{"d_model": 320, "d_mlp": 1920, "activation": "gelu", "norm_eps": 1e-05, "attn_scale": 0.125, "init_std_o": 0.0, "lr_head": 0.007, "grad_clip": 2.0, "schedule": "wsd", "decay_fraction": 0.765, "final_lr_fraction": 0.05, "z_loss": 0.0001}
MLP neurons of a small language model. Each row is named by its layer, matrix (up: input weights; down: output weights) and neuron, and shows model dimensions 144-271. Each number is 500 + 40 x the weight over its row's rms, rounded and kept within 0 to 999. Numbers have three digits each.
After each neuron's rows, "fires in" lists the words (lower case) most often at its 100 highest values on Wikipedia text that the model never trained on. A number after a token or word is its count.

L2.up1771:578518514546468528447552494499485531532513505521520527551486519504544579573472501461569495504414530519446527478472541463527533542467448496431494463502482406474509530476481535461497547486536419435550445554478485476460476486526488547462528478480505430516469517460463508449476529493564529462495509442533544502484501578508481494507423459500550456505527463541496504495563589513539506468460
L2.down1771:514486472528509456460533544473444508541464513450503510477468498521499535526534495502472450433499509480467499443447453573520514524479543504527488554508529538497570541503480481531513524549430483525477520496476443523500485463451470482483507539467525493473545545500467475505489533488562448557493507447504605474525496480460581463543559512472474444456489464446485547527526480478445489506498
fires in: "about" 23, "it" 13, "well" 9, "around" 6, "focus" 4

L6.up1241:487420457511604508510535526507558518523476491524451520494556521494541520489469465539510466447506489549478523485553514444487505505550483505577530499551482481454529483514524542502518562488493514473502494483469553479550491504537577436555535494518438516493484550459494508405486418509504520457526483503481453541439483513547465476441455458552435479472491535622428482491478477441546491438542
L6.down1241:527499520564476468509546509447459500557499529481467505515511503499489529514526540478536444497446520513467519570525452516490520595541462517482531494469471525474470502552461573415517463493538588435522499409476581536497469492494581506504495519466461501507457505479509498396477446467563543516506532458518461544455498537511510541547474527506498482485544486522435482575518468437464553515517
fires in: "the" 54, "s" 11

L4.up1412:511457473527531476417533451502474494509501497532469567559518474496561537412570536528478572526469561518453475449485607536569526539544451475459461383508470448490529439515498529559484575466519448514477493531500459495557512500496504494524438507529543543486530498520510461494496557553547514393501530483496467505576549534449503483538446461550575488510548451527475557518493574532523492479546
L4.down1412:447517493524471518481530459483468439437508466486527485606506427533522466549432527508426446544511476473524528507530495517510578503531539470446559497521566528563528448519474486507549557512461539513509522506498450502468537404480499471492456487552490517454524576537486482527537476480520498419519486504472505480500475433495539473470519450523519440560489373479550547473487506620576523570564
fires in: "of" 28, "number" 7, "one" 7, "year" 6, "or" 5

L2.up1611:532482435482514518490484433504530526515555613447503515501480468539477513467461487520521519537479474521476537529535486456514570478455493506547474524560528526505468522479491581549542509529460459486473460477587584530531551570529515500508443532517487566460434463443529490489517553454512486510492508510489540459459481545559523518427507445530462512450517437498502486472464516522489551493479
L2.down1611:533425504513554408490505484487455491492442510491430444555482498468497505537548511511485480597499522449408549527532442513532562506480453449492533532533436453461470496375529467447418490471589507490590536546454485459543501476535493496524484462495538472551480463553533546414502470490564461518500507487455559547386438493501532537524487493438548497436503479494508473464518484520555536522545
fires in: "during" 20, "at" 18, "for" 6, "from" 6, "of" 6, "n" 6

L2.up802:517464495508599450448507484491451430485480525525459527541521537559517533477470551479510536536497522496537509535509546513538535538534473484469475517526547413464505536510541500486455523490549520484533543503530476414469463490573540494458511430434499497543549481578474528518469458473527469495575486517492492522503515452501506596518533550567528520465565450441463519548506517546478573518548
L2.down802:464439509466451482515494515460414421542494464457570450503541452492481472522496492515432533519495539512536553525478451504503524457482500558526566592418514493465472502500539550426465489498551429518565481513444518490513487464491522528453426487477512521518476501568516446491526489506535507496489509591504516520469499558514469496485482548487493562533489483467510487465527606501488498523434
fires in: "in" 62, "at" 11, "with" 6

L2.up1459:490525542488512528566488530506411492487535476450497437534523451527500496490506480587500486442564552517490465502555507510445459516537550426453497534499483512481560552399524437443560487469504474518489475548437495567547530531485485453521523457499587503433537470509518452533512482476489447478490529495519464498510434506483517502491345435486437494487517496579468555474504519547533542523476
L2.down1459:552451444447513482466560473473492552394503502450517489494530537473506423424471483550534500476441504455472494520497455502533411490466500506519542432554572529510504529488500483506488476453534513493491482545476539487531515493464520524505516523523564493464489556465505454572474460509528474452547573570474514519571496500501507529459479501556434465483519531574504600521513536484513453543476
fires in: "of" 13, "in" 13, "to" 13, "by" 11, "on" 10, "after" 6

L4.up1061:526497495475488483509480480614553524435487528453492475457449522508449533542492531506500506537478470486466551487524399465493493580512518469486545534496471517536444491565519503547549538497580416516523445567491451511574449454506489482538465482444514563542592572507503417535556572459404506521556543484518468557511548515459501532524477490480499435499435552481437474508529533481434528498415
L4.down1061:509506524424527540480488505501530463571489526464472505494491576443437515529530522459482467554438564474487506482494467429462497587496495548484487490466511526498522460531518546558518463521563472457455541504462510534583473512535461509543453472547485415473559513386468468466518511441470541569552487460585457519530554487507530538535437510548494472506449504532515503466594582482448519515508
fires in: "is" 43, "has" 12, "are" 11, "s" 7

L2.up1751:531437472555500489569460454515448470446511525496456536498507551493521519525520488393529498428481534484418538485510521460479479446479522402545549418482522378409490452468576522530494509449502534519515519527499508407439523537505488497456416532442451519576562500565452490492529493526472547419518495525526393532504555477519456537499520516523558514508472545527481496488548557489513446506513
L2.down1751:493537493480481531507572571564414460567521579490424474495497528458438464481460527501532542584486536475416477581502498512525451507542497454489492438438471469475511493422533471489508432434519532491501498487464503458496485459481607526439457583469513524491493518486482592452482457513473404481451482430514607516485471545529478569414492542512490537493499488491454488485537513502481485505533
fires in: "in" 13, "with" 10, "by" 10, "at" 9, "on" 8, "for" 7

L4.up530:446484548482506442500498485530528452448448457445570544488520534495549455448510490499433490553474512502505531486577457515512488516541497558542497505531551536432586552491497485525510405575499421543496467573444420500486524529457490505444487519510516458533471474562544448514471537477477448500429510541516445479419467559539497538481486516521467490512508571502485512471477579498507509559524
L4.down530:427465566560479556477523505509488473551515454542535468525538450513523421484417490502431564455550453491569474495446496498504493419508459545476536527488525498537536460553516486526534454478547449500497497486455496548532458517631439511469500516470539470449402430543524555487505492470510533511483445442447422491552421467439499503457490649567532473469481431465552505488482552581496515489519
fires in: "of" 28, "in" 28, "left" 7, "leaving" 4, "into" 4

L2.up1829:520582447501481464430511444518492523510508544490465542398512481473479525455481489452525456578511443457490512517459568451473484552479487417522537466502441461510471510543509532434514489506378545618480455492472510457482468506476569465445491516484485494460480512475541586485551497483495510506461533528554553446503544474551473496470549493508608445527463540547485554465551494512602504513473
L2.down1829:511496433486447495428516582434404476504402534445572500454504438423464499430442536613559466469451482460482491513485511495450487548495450446546528428475477529492557474486506494481521446495538528532474540506495485495545485455541522496509536423499540483458501500433531446457494445573494518566516435578478528573537492528526543467559453432519520478473541492533412503499494399467556498453491
fires in: "to" 22, "under" 15, "per" 11, "by" 8, "along" 7, "of" 6

L6.up708:563449465423498486515467479457514482505462516525505543476453481445482526533492473499541476520510422514439485528469493561454491553501598528509490427575526494376446472489494527467477495506569498557502507573463469523500480458570515495511543498511577488557459526422434551473546518532493569467513519506432462453508530492559482411480470475520476548428449540493491512427481478521501463492535
L6.down708:552495505498492457448458489543491476507519516508510467471474503510492530515550469442462509561559431509582400523483507492487548544493541530497490588520474502494483567481437497481541566510505474445483521513485522494491502500516531554509483413432478512522559445432486486584505537486444458446524540553492542521480516464485531457570460466520533462494516537495474471446501511530496537499498
fires in: "had" 26, "he" 8, "1" 7, "have" 6, "has" 6, "that" 6

L6.up1061:433520541445552513533483491491534576572530512527469516484530546484415468469511544543542512487523529517470502516467559565461482513528559452546483515550413538481516509494551479470524523460457492535444501382479449462478540474539518530510451521526530499563554520498447454534483491482474480539581469534566487513529487493509517491499454516550488525578523525554475547477444479448501481487597
L6.down1061:464492512510503510498492466532428457525462525496533529514589526613568564539524534503470571535506520507470498520565505494467521487551463506481468435539460518491549491452531454556509564417481530485460517531470494476539494499517424543453539471505500456489476410512400530570485502551486465552501515467487413487519571519500535431537453462434492500497521531499540534520519484526535416549583
fires in: "all" 33, "of" 10, "the" 6, "co" 5, "among" 4, "each" 4

L6.up978:559550511518547490450496493569568507516548472501523539514489474528489485508582543502513551469461511448456468604514457483485469615501521455457524553545513447506578570504496470567535456439543386518510483417460509480487497497501497494570460523476488512470496529490535482440459461465434476592510591531488410517470557494485506521539504504528511471464506484520535485474495511521473530473459
L6.down978:505530518483465543433523496522497471534509508476476481437450536458487512562551570494495481481485534553472498442480525475478496586535542475495480468533564559525609564514472427567482533501525453478546447537454514464472433480553533476536480463532442463466500556506491478448492530429460484543493545393456490562520515493533528421522531522530456532478490508486515470464484456452554430444505
fires in: "is" 40, "has" 11, "have" 8, "married" 6, "are" 5

L4.up450:529532433536477446484508511556506530495509577525511465516509531439517481549488516525460459430500522563491533492514442566560529520406566549472489557460476462439442464470499466439493518502490507510507480467474464559534493540515529474584527526442525545478584499513487522538537505475537467435467527497481464471550509569484558490533416501533482471479522568483445514571507487496510511482492
L4.down450:537523471585559518461498476529501520503521568516487547552477482405503464524563445471446392524476487553477473559484487516421483458505498575512546503545477486540535475486482399580501467508482534476460489482510531460517440453472430444505504456473555483532548505510510478522460536556473462554429513528468519480429491481525517436497504485485510498475472553435488485479488487492495519441498
fires in: "it" 19, "than" 14, "about" 5, "information" 5, "well" 5, "attention" 4

L6.up1119:579449491479522511548487525510545495548529470467487482479444493536470415527505477597532544496561534500495505496507486508537444548537434494493547484501442520482464512497562463548489621515425458415480567455496497525572439541420483437457419484524485560531490471489468494524514554513551479521520528500486527508548539458577484562509422447500485493561543548537483558414470516462551477444507
L6.down1119:513529472521542520461487485475525546495567493463474528476593436481548530498507475572494506520445468460464439474460479490501425581479436563533505443502422531539489524525456475527537556461560485527487543481529534483452512492527476471426480449509531447531598514507496496512493453460492488522589569461504459472604450500474520506495446439519527470494469496547486553523430502572461433572606
fires in: "the" 35, "s" 16, "a" 6, "two" 6, "three" 5, "their" 5

L6.up1347:463529448471513492572544499563526469483397487466480527539512436537526517476492526493565576485528487550562500484502493470387517431519487525503449425588564502507499475474527469565448569440495457502512487490481473499519520519504436428489487519459436505472487487533491483514427542498526534498441470583514427420535532454526463535442528470510567488469544525547521522525478540477462514529452
L6.down1347:476503552532550533503449515523458464448505489555562497529473432483554505471451465481530504532496481467396588524507481537513518496591483519446460464550531577473500501526494534595495510497514460503480542532513489541470476452552593484470451429406514604539537529467548455514543470420446546499527495509511443488491527428470554510444522429489530469468517541525528563446473454570474474481536
fires in: "part" 31, "of" 16, "number" 11, "year" 4, "type" 4

L6.up239:549538476534546576533505550473467467441517473523519437533520494455424579562535523489506490460477499536543526521487523494484605501456548566578489501534513460509469529458470514525560477439490468511472541478558539579497450447519491394530523522441514501520508508535512452541490487478477525542539529483511492509512540574461434433459532512505500502512494564482536530499455574491499542477536
L6.down239:525477470480457518441509543466533514483531568499470382503522491426474437520474480456513526531551487474501546532560554544440563475516464600491502491460467464497493526442443502504486520501478509536550449500521524463504559531510493510474511474575507460483535582505529496466537426533521517490502511516497463499499539524441517545479496557461588537578528455556483497494499455596550541474434
fires in: "on" 42, "march" 7, "august" 6, "december" 6, "september" 6

L2.up71:432509496522489499552525530515532512505525540506350489443520523518490501491423594517472548470466492516477527501522440458516520501554486493528521486411498506491567463443493473474529506473554523551499505560472501507489510536526541528485467458488525513556558550534450454456519519468478485529499496462425475591422508545561459521453483436545482571459551550495538550523524507550473531551469
L2.down71:448515525433506478550516494491495504490533522500518503542539473385538488464456546514480569522445462499566442573488437512538500524559462501540444507470523578494503513550523533470555394511531463480526467450549535484532509494487505558547462475516525506508538517503526546523472470466445485454490506492462451492507490489543499476505491487528441523418502513552522544475550517476509483469496
fires in: "of" 30, "in" 14, "to" 13, "for" 12

L4.up392:473464536414503489488547525557518493508526551517552534455481483553456499546582513467448481519511511515543505404503525524390497446561466517483504536428452504506536495511558507465496413538473528550494494572562505550498561477473504551508453479458489526405510567412502497500497481540459456437560472475465526480499433541548468519551550466495520441468440518437501509459527477497497561494533
L4.down392:486547456479668469462493495501543492474469456545490398434520531489503475434498497501529491465427537515541546536530494463566523507545463532474493483538474394498484500484500565483470594517547518463559441467452466484515464523459560508419473503401494541468500423450491511531556456517485501476503527498408507493516524539520501467513473479516501483515469601491462502463540541533509531461452
fires in: "that" 56, "are" 7, "have" 7

L6.up471:462527461490505598602511497472462471523450524526467490454509503549512501515537460597465441490524531435424511526521464434482487582509470443571495510508538530489516504467536503548531485446452508499453423501500491514561520488470534488517454499434569489523455516482479503512568523476488493428535496480551535480497526463493516428528515484480524513529494546416495532467519503497461534454503
L6.down471:441561505497494458549546517457441495524504482461462443511541453508534531577482491548483446484450510486500506508529468531471515511532499528497522459465457500517510516527510472464539455532543506491478510559571485403466460524519535478486444482429504585627454538469566436479450493485441410452489466447463557489498460564496511519508462555478420495449525440524536514572533499518473550454532
fires in: "for" 27, "with" 16, "on" 13, "to" 8, "by" 4, "against" 4

L6.up762:483521455522518506506484464523474463520515504557517491598503522507540559473491476509440481510451551499458568529529518519514442456468456509531439409560435466441589496541496405447475501457507505507556466483454527456480511500475551457475542533517538505469488539413514431486470521536487513521416483444469438461549516526475505469465486499472560455499522478578465553518481510410504484443615
L6.down762:489541496561497482516457472533523490509541492561476494564410462531483585447561484474467491518476495506456551533518541539484463526502460504466458437496447476454526475477532458514487485545520527413483629500460555560500528507459547503506426533501455507527505507486441517553461493436549541532549477537485438508583507409497528507486424494481497460451528535549506542560475502506527499550531
fires in: "the" 30, "volleyball" 10, "of" 9, "s" 8, "for" 7